{"n_layer": 8, "d_model": 256, "n_head": 8, "n_kv_head": 4, "head_dim": 32, "d_mlp": 704, "vocab_size": 512, "activation": "swiglu", "norm": "rmsnorm", "norm_place": "pre", "norm_eps": 1e-05, "positions": "rope", "rope_base": 500000.0, "rope_fraction": 1.0, "qk_norm": true, "attn_scale": 0.177, "bias": "none", "tie_embeddings": false, "parallel_block": false, "init": "normal", "init_std_qkv": 0.0283, "init_std_o": 0.00707, "init_std_up": 0.0283, "init_std_down": 0.00426, "optimizer": "muon_variant", "lr": 0.0129, "lr_mult_o": 3.0, "lr_mult_up": 1.43, "lr_mult_down": 1.5, "beta1": 0.95, "lr_head": 0.00474, "grad_clip": 2.0, "warmup_steps": 0, "schedule": "wsd", "decay_fraction": 0.707, "decay_shape": "linear", "final_lr_fraction": 0.05, "batch_tokens": 16384, "seq_len": 1024, "doc_mask": true, "train_tokens": 147500000, "steps": 9003, "dataset": "wikipedia_en"}
MLP neurons of a small language model. Each row is named by its layer, matrix (gate and up: input weights) and neuron, and shows model dimensions 0-255. Each number is 128 + 24 x the weight over its row's rms, rounded and kept within 0 to 255. Numbers have three digits each. A neuron's up and down rows have the sign that makes its largest values positive.
After each neuron's rows, "fires in" lists the words (lower case) most often at its 100 highest values on Wikipedia text that the model never trained on.

L4.gate665:175131129172116119121133125154147167111111126124149135110120123099094160110118163131124125129136109141099126142108134143135145093136124131131123132127150127141116077121147138119168109144146119151127119145110119156135145126140151137164136128128090156107134121099161127102121132110110133154141136130146112156149088117155098124144099106123131130113137083183115128110082163102098112159189123081179117117159120134111159136094109106131138144114127101149133113134137174146132098131119134105147151124167151124131108139121135103146148124125115086122157159117129141068100103151126142166111107147137172119105133145155135100122158107085136180093071153129120188135098071112141155173103108104181136085133114093129117105136119190169138178164163073140120133167153142083112105124082130
L4.up665:156095089128128112096082093137131118095107162113094145163128177131113166135192160106112169145106071171160144120135155095101080131149119108155120119169104124098116118161106155170113138143152135163142155146164123128130142139192151137125109114114128110104164157125134119110124188127117128137149106089114105158128087122117121153113131126103154121124100126111152147153130116109107128145146114082142139114163124129081175132115139151099131123125145122150111150103152131174115104084139117161121108125172146098086095092138116128121127124132155153154141102093182139143146131133128115110125114135087121110157139124157173178125120178118140116088134108119121141164120135124114151113131143140119088119121084103136150137126117093150135156142102118154197115095150120094152114105129121
fires in: "the", "hydrolagus", "any", "ryan"

L4.gate430:121148135141104125142140145132140157096088148115119104112140105160149092124101112124154129133098143156132148132159109144107114139129154096099101166131138130162149150125123114102128121117141145103118118202129132124104167100148147160141118135113117156125119126154123142116102128146179118149121108124102132164062103119097118136122154136141126107128113148115127128138123131096122105089095154139097127114124110113162134140115169127116194120134107133150128155048124152115098125165126126159102159151155109173162122136127117132183128136105102104141136149128079123099132135080141086126107080112114164123123094129135083133123097091106116131112103150109100091134182167111138150133136132121154053099113127128125138149038140124130172149125092150112150177135117124101140143130171148
L4.up430:130101151089110144124105125132134143136125127131105109097136123128110110128091092146127084138105132145102184151170156111161109157116142134159082127150160141104138114137111121121133135121141137128117126138151103128136102105161154144131138126113114155129069110106155133145123144151142081100156107116120131113145142123159093114048131169142103131073153132127154161133114164114197105122108144192146113178156103125126119141123156158104138109148134116106116172133135133137145113160137105096121132127141137173145145139111112172183130125095180148131102139172090131155149113140129085083133094101121134126165089119119090150127075085135108142131129103162119121112118130103112148115117117136160120095117107095143119142130157088127185128118112174163173121102157105094104125135117114
fires in: "that", "because", "before", "if", "announced", "since"

L4.gate452:099135146089116107132155102119141127145148136140124113140116120123110087135167123121151114102135164101146122127107125145118121134180112189138075129113177074170140147103110136124151146118189199102152126139142134177133132138162136123127092139108124132126155104117072161143131132139135131143083139108152130127120150095049128115170118087084108116112146134158157141145111144116109113049093137139123127126106099126125146124151150170126130092106112134105137088131168117153141119139086162155140134132176142091127126129158149095100113114171101098138099140148150126119176133144112121126125126137156130084155084090126123185134132133138106125113117128139109155114102096124149119123125130153158142099118137121127133153095150139100123094154136155111136125118139101187119174137127128
L4.up452:119125099113118130142137149092129180127144128136155126103127111152127148128101130090127149118154138100110143157129120109141167115143119157136094142131081134107141134104112119149095152137139108123137130128099136107107142127145113110151161146138118152109163127149135103108143145117104151189097130116115115077103155097074114138128146140113155124147134159068101128091158152131121139100103115120096093105109125181093107133096120125127077119104181110114122085117159119149167128143100107135086152149139102146108136113111104129104129152111114124085117151139169104084141115128137130118140116133117123126130159116106145115071116087124128111156167167110139120123194105161131107099172144132115136175159117080102121125205128159120103107076159116174091100162149146104126107108159099
fires in: "a", "population", "income", "political", "politician", "area"

L4.gate436:118152111126123118121107159154120136151113150187108104139149138110099107143141094136139119195139172120127131171111126122133120163145128097106140110175152128150076111132181146118119120132131101106121156105081149092117134111144089196145127104132131130118136099131165105129115142115129099145071162187129097118143117113126140117107124135089131110097112156148154151148117159106152091126138155107149104109158114199135137123112134108088121122110146079091134165117135109175125123130169134107131103131111150101178144123140083136155117152191119113122145136130135111134129128096087127078138115149133123152126140175109083123112143107096112133162135161125122132146117149101175099165146142115074134103129150146112113146121098107190123104154155120120119117121107118126111135156143100
L4.up436:098146122079147141194136125155100136117130081167163136121151137123138147140129081089113101095108124131119118108095090125121119118163173135133149119136119138119136182095162171079162124121126187103146164157131105090065116131127120150100108161126111131128147133140152088105164106148103133140132117131112128159105147133169077115144142132146134125135098141107121127147106137109103115131119099165116112144121114144149087098080113097107136160138083131132116132144115146135145119122171114153107122096144131125078148116147124090142084125132125149166140129124116116130133148119161135098140144153130163124173096138132111128138111119100144159141120116089092126141106141101140136117106039094146093133121146139148102126129136107130127105077090125107057122116099162159150142153136103
fires in: "the", "u", "us", "uk", "up"

L4.gate139:129144103127151143124137116129134120123103104160133151130103066103121110066099081143103117108062152139093103152125146179124132119116126085142103151117113154118133088170153122076150153108131115138105172130091147148130129170159144121145142099135176177142138103135127126090133137088092099121137144119088120101122126128125147135100175113104150145134126114110097129095148126144168115073140129098125107097118135106117151110135135135151116132105144113139138116113137122136107143141145139141154126106130073105163133090093131137141136101111108104118145120143096078161139178106168129083130099116100171129116051158140122120157134127160137091111101150144126132168125175137140134111131177144182085133143144165159149138122146116104118104145126120131130131168146118134140167096127143
L4.up139:184118146169104120177151140070104113098136089111146144131148161109093100118111097179128150143122128142132153109147158119131131118160117149154155156125116107150122135141092138089128104150126131119125084132127122087136178164126140145138174166137110101148149116110163137148186153124131097144107124126109150083115160142135112126078131175114142143108105136097111151135150140114052129166121133105140128105097112122123157157129150182112137129135088159129098166155147132097108106120129108107135088102091115150129108168152104152105133105113119124150129098173120112187120128124134155132157156130105149146110108117109157113107173101116097130138144142076111142160162100097136115103162111121143139088128109121156138102136145162124115163142149129093137144110138114176109121160110158
fires in: "after", "before"

L4.gate357:147122197147145116099154166124171106149131154125104124118114170111125151164099160133158119116138160173154141107076146108144135101100115141144130085113122140139143146155124137111121097105123125120128160109156100118143110143127152067160111141123124098153191157162100156097095144093128127142127125152121158152102071137126102114142060113083094149070152126126148121149070141123148149103142143145102120126148116147124099124118124151169105144166137122098136156110139160136165148136094107160124121135111124142109148131122158100125121144113079132143144071103102125095139106153151152122115105109144110130132144142077128145125110113125109145098125135106114084135069149114115113156122113115110146059144131148127157123140155122132148156079161112109136148120136118147087130123097161
L4.up357:166120151075141144116189124138123129137097133131122114154144119167122141128094150088117112116174154185123194143122132105106109126133144151116117087158116092146151138145163124126138131113137135146137144125118077109121117156112138122154136121161130113128139141154076128120124124120166140120152127152120134148124124111160087111141130125119156155135128138132129132138123180117099133101148105123106108109166117155140056146100153133116151147113113134135111089148094158143140121078103121111151145131111156159175116138116158129143121127145076149127142080073108129114146158141165105165129148150114099125133125081109120173110147126122098142093093150119138125041131164088139121190158137147103156103135147154112148150122158112132111126123098124084131115105116131181072129122096143
fires in: "the", "except", "example"

L4.gate581:107145131097138121109137142098103071105128117138165097144107127131111114120100150111072095138128139122120165116150127189114158138146094127103127130112135144150174138138170108129096080092108159133113149152117106156165116162135136117155100096154133091136154094135154164155130136152098148157117159117155086163119113109119153144158134144161170116125116100129053129178109097134096146110113133129095134118205146165128137138141137116103084136087104142153174167128117147134135121121100100141083080110112120111167108127090187129127123085124127108107159103143119112121127130130159149108149099141112117113157080131115109110124115166098113137148150123095107128145161159150147084110102104097166127131135137159102108142112112154127155136141146152109132131158139147119136139110131111
L4.up581:149144137129135113110096128109101141123122170155126110172149143141148154134109135146126102140114129171115123134108106146094140132157118118111076142136141140154115111157125126129094100080104116120084131117128120134172116093127183121110104123128106156114109104095165144156079072126117190134092119112144139122112125143119180140152118135149163131092111092133108146169158122099130134131130169122155149133192152125186134115100153111132113135101130141106121132168136143142130117122164156131098120108110148092115112170094109119104157100135121127106170075170162134125154144138089122156106095131085150099127109139118100141111118149158151152100116133139152142120129100120161126124127108123177087133151135108116145144080167055157111123081172161125113113137178145115146133135154114
fires in: "did", "would", "born", "between", "could"

L4.gate268:125124116117114160087149118161145130172090123102124168104137071098121130144115131100128122112135120109095137111121120149111124075108114158166135130134108107105192127130082128129141115118143127176146103086138117152129102113169129070144153105128118068160145156122170160113106115123092115106141129118132103117141098126107139155134152124172151123083162093094108145145100123099083171119099175151144117107137118135125156094116149122130148123124155151118122110123093128172168112128151114136113142138131087157170145134174106114121152145142105150118111093135179097114167146083145138138110114152110141137165146104151123149135116062099156111142125163158120112123103142126160117143144103120098110114111087093142140104143122147136100103145151133083157154196116115124133119155139124
L4.up268:128102108147114148108124103204117111116136136101129154095135108110159107136105118101131095112144091110145159101116155164093128159136149140134127139110121133094112135128082140141138132099124132154158089152141124159127133156158125112140142094146145141094125120142192132143088125118120136133154141104130132158177102160125112127111092166144108129160166132108168106183098119108139110098110148133136129105172122160169145124132115162088102131126130169189138142120120135105109129133189124120165130129149135129169114150111124105138155161131139145143127088125149104072145114127160132123101132095143117165144119169141116132103131059118137117174131144091111127087155173149117103115145107169121128173156107097120128099177132119146140165151089137111112125151071101121101126122124093
fires in: "located", "based", "worked", "kingdom", "died", "built"

L4.gate244:128083118164130145066147115119143110131130148173122107135157122133165135116094138143122114125130150138107128119130113157155149158171122139163131104119079154121139159151103153137141154151153156088156140139134133089158186106151138107153094117143096108168117161120112085148138156103120149116149137134114139119134083143155162146105128132098116145101107175121123100172130138142148120151163138112120114137140132126159115152152122126087100149191125091103128124125083139167150114109160109109192123095141143145146092133116103088157080179125058141126138085107131158125120142151111124111100133131098155110081123129141096123139123138129123138071078104139147124147111156155146118121108160140140101131143111128111111166103164158148149135112125132089123129151162143094135141118083088
L4.up244:097134144123118144119114106116122097130202118137127155173122114135143136119106102165099118123178159184118165151094149119107166126106108147134128169138130143104132123126110127134085124145131133113121105082097143139144126154129124125113102102092103160128109103161107121166148139141076081153087088160108120086134135145169127158170174131156134139081083140105116107093127113096100115112104167161123084140137133133099107118124085139107147126134116105133129142120083154115104154131144137088161137167153132193114106127166121124142135090131073117080113148127186119154155109152095111126125161144160131147119105150105120145133128154126128149160125115144161139094148145153131134142118145175126129143110156125126131165146126146124124158151154143103108143123122145183122115113070120
fires in: "early", "career", "war", "return", "returned", "rear"

L4.gate238:110108095080123113104132163102103090135109124114142108141126164132111082148097129160119120141140112167110144142144117153099078106108084124102106137139131148148123123163123119140124143166130134126098128140136096108115097186153142125156119151145124137131141154095128194114101128090125151140124073134152125144130139081144118147141147136163093132128136086109184106146105150094128167100129132087138123126126146148105140148169137184106114092129135129091125131148126139110109145084095143121095134120091155144097155155182158143105184076138141131140123115126146169187129169120117096142133130147146148149102088135116096084124138128112149146153125129143091124148123119159171147145106120090160139110137127103122137126080097093142119126127155110137111107098142181118157074104130136
L4.up238:184145125136146138133138151158155154100166161146108145110103104116143085140100105125114123143123114139147102184170144089147119116115136121143169105138130110140162140120145132109113073160156130126168133131123132103138093164141169144126119118128088130125116123128117136113115117100136175093122119094115109097169139086166132138132131163139156153152127109161157139179147145109114103137121171152127147128044119130128121110121145122128135124167160103124138137126170154139130160092100126121171176066132132113092165112112131140159125138122131113128103126104105132101144133129101136136137159110087124141101119129127134174152162107104132136102153122116132058129126164160160079097119050102166099110107131109151141108122157167124152111128121122125158131121088157093106114120117154
fires in: "and", "while"

L4.gate656:088128158112137116084124119089111081095125130132115095100114118124133126075125105107133127141111124115135109091107103131129117095164136130116139119144126142111139117137092142119107100142161089152073075141121114157144107101058144122100099135110156131191142129121132174116158153123141148124113119154127138079137129119095160112148144115112104128113146167130098113138114100138102100101129090098152147132115134159092119095108155150122108149114136183117176097109109135141134116109150126139107148141161122118130129100132163135089102118115185159136144118120109124055127112076148128126129115126087089099149142144156134115126102146147112109159097128145153120152103139155134140103135161111092113138157125117087093081116068185128099114124105114132104067156164134112129132140158146
L4.up656:117133149102139139142118126113087087096135118132134118144118163144148179126129120155128139170113139134149157074123089082153129124107124115111130123123147122134146119088107150099154119133155103160130131123138129192117152149102109099122119156079149160180141094131135114161124118152130148175130150161148118106151101117137142159160135158128107130114150129131120124122115130169112135131152094118194109142120120153120159129134091147158124177080135196090165090152138143146127108145128089133111046132136108139144097111107115144133116155086137141165130158077121145126104134146130130150105150135141104133175107105064161158115114096140138130153152104119166133115107171155127139147136140165056108149115157112103124105161113117116136082117105126138139098131158136149118124125145128
fires in: "university", "institute", "professor", "member", "mother", "minister"

L4.gate188:130128178080148131154117106133116127085132121114129118140135098098144122140120143132105154138165106137089122136121114181145126144142117136126140122119150112176098116138136161170157184172116146137117165166093142155121113131148141171137149096113149103126125178110132141109156115101099142115129134128106139135128134118143129074091102162154163131087105142068138146142106115163117091085125156124142136116086203110148138113093088106133121132132064142127180117134160166156158143101129111099129109133109150122129156148133109167112142098145133120124123139143115137147161133141127093159153105096121103127132076144124121143115165101068176115192141138162110119138159151150123134163126112096140126157103117163150120132138115128130122160108159126151132116110120141160148139176092145
L4.up188:154093157092102137155143086166121119121134106154092131138133143134118102108119130143162143114147147150139133158119100133116146125089165105149153126140196103162118149093111125150129141162172168104125156123117140159108097107134135106164155079151123118129105100132129107133133123121117127102149086135110144118157095129124144120127141133135056113102089094145114118125101144140102104112141133118125130099100122098106156133167115110123112149108092111118128156129089144166122092148070148135119088153135134140170142159089155079135119094112115107153151124144129154106159153177129103111112129081119096090120101148112111118112105130120148133165129088174166157141115107112139149159145108130144151184158139125092123135137091138104152181085108116137137091122090121161180156156116106
fires in: "to", "from", "at", "took", "attended"

L4.gate174:163115121105142141117097125132121106163134111124119091140157172106135132109120113125115131148125131141153149124082174156104117145098105115138110160107152123144153111149106154174148119120077129170150102145135119108125105165138123092149101118152115138142117169101141105117139133116151160112133158135108144187144168119123133108095095141097187119082089133168093109143106110124129163138097153137139112105117102102106093098077145101114132104093128116152122155132134111064159129132137088123103144148072158116113062122119131097119120111155129086164103106141116172128094127117162134071077178157143092110119112115150133134123131097111102127122159149142127122147126109135111110161163088107144118103117156129138096181108103086125128127142156144129116177098120125131113126114155137
L4.up174:134125105196103139125133131132136188121085098127103170134138122096158103107134133153115135150125143166176137132121191126120126166127094128137120151121105138150130101136124159162163103129126124126175162125136101128145104167175140095130097118066112150129108131103165177158178133125111091123167144088140153129116143100097111123119153135125141107089118137124101121142098132145166131107117113092165087118146093149093127181126138131127155119113098153148115131120101111115170117165159154161100131135140133104161118105113136115128125152120114126153131135108119117137109064134147126141067116149131159115090117124133075121126097127096097129150125140140127135120083069139115114128183185151114123130117124135104142132132138111120142139131103098116151163126161161176119168126158134
fires in: "between", "not", "t", "never", "to", "also"

L4.gate354:103137155098120125158142133143123131126108067106137121164110065119123159123133145131125091138135143194126165155158107155119119064133138137111117114126100144135139107123127091127146154104139116149140146187141135105114118088145108085123164078131145176175109154142139114121109115153148127138116103129116131103141150120153121103135145102126163093137161173148091125139119130115131161107116114202129124132146201151107109141150121123119093156078131118109172112121125149119134104126154128103152124176104102125100096145098158117082124133095102152127180115181150125125123110126131096160091123136106139105125115144098156093136158129091127126149097130085145141134118134134154117126158154110114145147149167137136125130155181111119170104127129166130094130135135113152166089156140140
L4.up354:137112135134145145062103124156152165105115132144107092140124107157196146140148131131136109119124100095098128150122098128168108110149151106142149123157126107132134099137159115149133146133099136107120132130152123140173104105096154113138132136137090150128141140125125141096109096105157177099128084120069145130132126141138137129133127153126162121118075162140136095163134164105087129106129128155118098105135132076121145107152172092134119114165148141121133129126169120122160127152176118133110129103111130119132091153092133143132129155157112158163125165141127122137096127134168107121085122092080125140091153141170138103139094096151139141154120108102093155108115124116152121090117162129149161190171124153160187167106162135109075113103073158107095160132112134132130123114099133
fires in: "country", "league", "chart", "release", "of", "running"

L4.gate632:129125166123079155109154110151145145180110109164123151129157156132136093125124137110141086131174103129109109116140120117101145144118110113125113137131124148120112129116140141111039132150131147129126104092106123074119138143147133146124119129155121164121112126141119067124130112153144125115127132134136134163142099102144161160142127142106101173149144143150110133155160170133146101127142159122088117114125103132100133152114124130159100158162183116128123142125142145158149114120155068130185154116173134180122103147120111128123091109131154130146121149109180074099102113074120087119175143095114133145128127108111087174102109166130132145170143110136133098110138121166117131152171112135134143105129149095097131136101114106121172111136118095122130126208103136153107121091126092
L4.up632:093116132124102130119129141153089108173152219117102114121140141129142133177145173126112108113157110106112096107150153150147127190104116131134071113092099108124119125122138132125077118115108143109134120123114145083118110145125111154092107081122115128153100114087161113123117126158142106101155161102155106141146096130156158146123108145075104147097135154087152148120116120124135098157140118114110099086097111128123112135174146130129109156100151131169124135117104150144144101133149067128153103148097115116132167100149121079119103163124160108122126142119100131135119148129152116116175117134128111146151107124094135136145129071147158170141123108141177100134138114136164097171143147137130158141085178117122160103127166108110103132149114130092114134170103129116126135177103121
fires in: "second", "company", "diagnosis", "companies", "pacific"

L4.gate352:137104115117165120103087143119155149114117128177142151133146157136202092130123155168112112163125174142114126112120125127081158127152114116128105109091159163139155093110083155144153112093134097090142154159124154116109132139111144165150090108111129127091138137103096140085135142132102143116106125112126154137116137150162136090148144140144138155083149122109097152106133126118124101103136172175136120120100161110104139151112085171132104113159176142149088153119129119104114121149184093134125123085132106142106111160106107169139119127157133114164125126160127100134132168133163156142109106165109128145144125124119156170081123149107143091134120098147132136123118166137090130145134093121133143106169125170115148139178143136114096130135141084109128115113128199130152122124120182
L4.up352:113066155105141142118117184123105084161187130105159089127153125196141137094131158141109149118142145134123124121116142146110122142154141155097085104173168126145147104101118152156141142126128113098091127104133125160114163150100135104089142124103164135109128127104140149152120163120137138130155121096132118113156108119180127110162172140135145078140101147149132153098136142136149185101134144138101111149148139102112125141097135137145137102127090095120119133085131152087116110132155154164166144110152145137134115112088126094142165140145088125137093095144148105142128154106115121118142129123106136142127130170137128143112165146131155119167158134135125119089098124153110106058128115115137093094166108097083141124138110127123185131127178103103111117096122116113074136135109088
fires in: "at", "awards"

L4.gate399:125160130105178178113111125139094168154105209111132103141191127123130159140147143161117153129114098141132119096191146180131105121129114156143158132118118128134155155151126164146167110125104111138147162163127147121127074114100154101109126097136148134140115126082102106108146135123098096143106082097121145100134126129104138141165120109130149103115152138124152130140124162153154078162110167108101129161096136133136118123109156134132186101151132141158132149133109135111132121082120122144132159133114159133136101106123139143125139131137156109158114137106150108120105103111112125159153130127122148100093189179133173135149095125147136130160115138113148133164128135180117162129109087149147084089142122171117136164150116142163092103120089082143112123146134128136090157104109153
L4.up399:112125105117133133161118135151125141120138089147104150150150154120101121112140141096109138139089121162141109144100118151122085099151138164100110150134093118115063120139107127136127117095166073128133131124152125110084156120122125151129147064099166155165094102138114161124125149069118128134118079081156107140145143122134098131050112122181115112110135140133119123105142140162155117112140125096125118129133121143154168111101131144148087157174102163125116167145132156140128164134118138107104162129159109114139086180115092172112080132130162125146139109120129113104122143090146115155154100091142167110088161154176118152143124117073125134119132092121152095158145157144141120157128141122139131098129184166126134083133131123125117103137144100100140104130115135095126133150163124
fires in: "its", "their", "s", "whose", "her"

L4.gate128:148130091143123121100076120092093142121116120130123149128128154101108106130167105140145131133150149125143144136146169133145090127110108132178125120125159154099116110116119139135175154163168139161125150136116127122116085088144140156128138124149159121158122198122148153122131119123127134164153107137103169141143160098141097132147089111118162076118191115105163103125116142142107112130118148111101129168114136151092094135148129119143100144110086179111174116146102113126105156130118142123107130149180126121135119162140182145127150126110167122096151100160139089128149118134199115148138116139115140105105116169104148105183126133079120100130073104118122092121119082104096138129161090161145137137110146163101106138145121086091095132139132128139120136094136100155088133137123162
L4.up128:138146102136150140118117149087114147118100131100143149110167154126142155131140201148099135084089135126068153117139156140117075127124113128152126164102122128163101119122141111161129158120137142174143175116098137120092101162154132134128130123132100125177075118120120137147169144087196124140154127118117150173157126074159146116159129162145123148154151148145155131141109092172108115116099141115133129107144125137124119090155157109127154104100094134135116087159120120116108106101147144112123144135185154078144144132096124164148133116131125105109119135136114101083147129120108138160107121101125111114124101149098114116135151130118136074119147084128146111122128118099109140159089138126102148101134172156106144155171133108094096093082160146184153134129137123152097126145126094
fires in: "total", "not", "type", "hot", "types", "hydrolagus"

L4.gate488:148090134111082116094122131113103091108135104170101144141110099126147152137134109087124106094112138103128146118138143098084117162087091124109147159135086117198132149124111116123113082123143148119115138104142135155152111166148130121140104161133151137146115137128137097163132120151144099133160127122095133134163114117134107155087143081136141126122125114115106139162145147136150131127114159118132149070128160119139099097123148143098094125135132137173144161107154142108147130136106168135120165143118141190150112141154123123128178124162147098131134119103152124131082093153146132139112114167145174077123169149110091152158137123088118147125134123152092091083148138174137143109120137105089089114158160156162127107116096097164113134143109098103140161151110115146192133144156077
L4.up488:107132176114099154135145134125108170137141147147107124145128112152119149134135128130146117121133130134140109163137161122107108125151085103133167162120076092149142136122136134094145098117116131086136120124110117139147102179137079119123125104127134124094171133117147123154148095117163132152137124099133152132126089116161143167071114125105132112106158101102134156131131108167110143137127138128130136127091112084150114097112118147101127128138088125156147099118154158119139087126168144128129125104133134207107124111131099102093091143158151152147098115180115094128112146110157132181119100173148132125114106145177143186127092122096130121163136112154115101091106094183116135066158136103109084115106160116128120119113087111155142117137175130114167145136073161147144137113110095
fires in: "made", "took", "gave", "received", "given"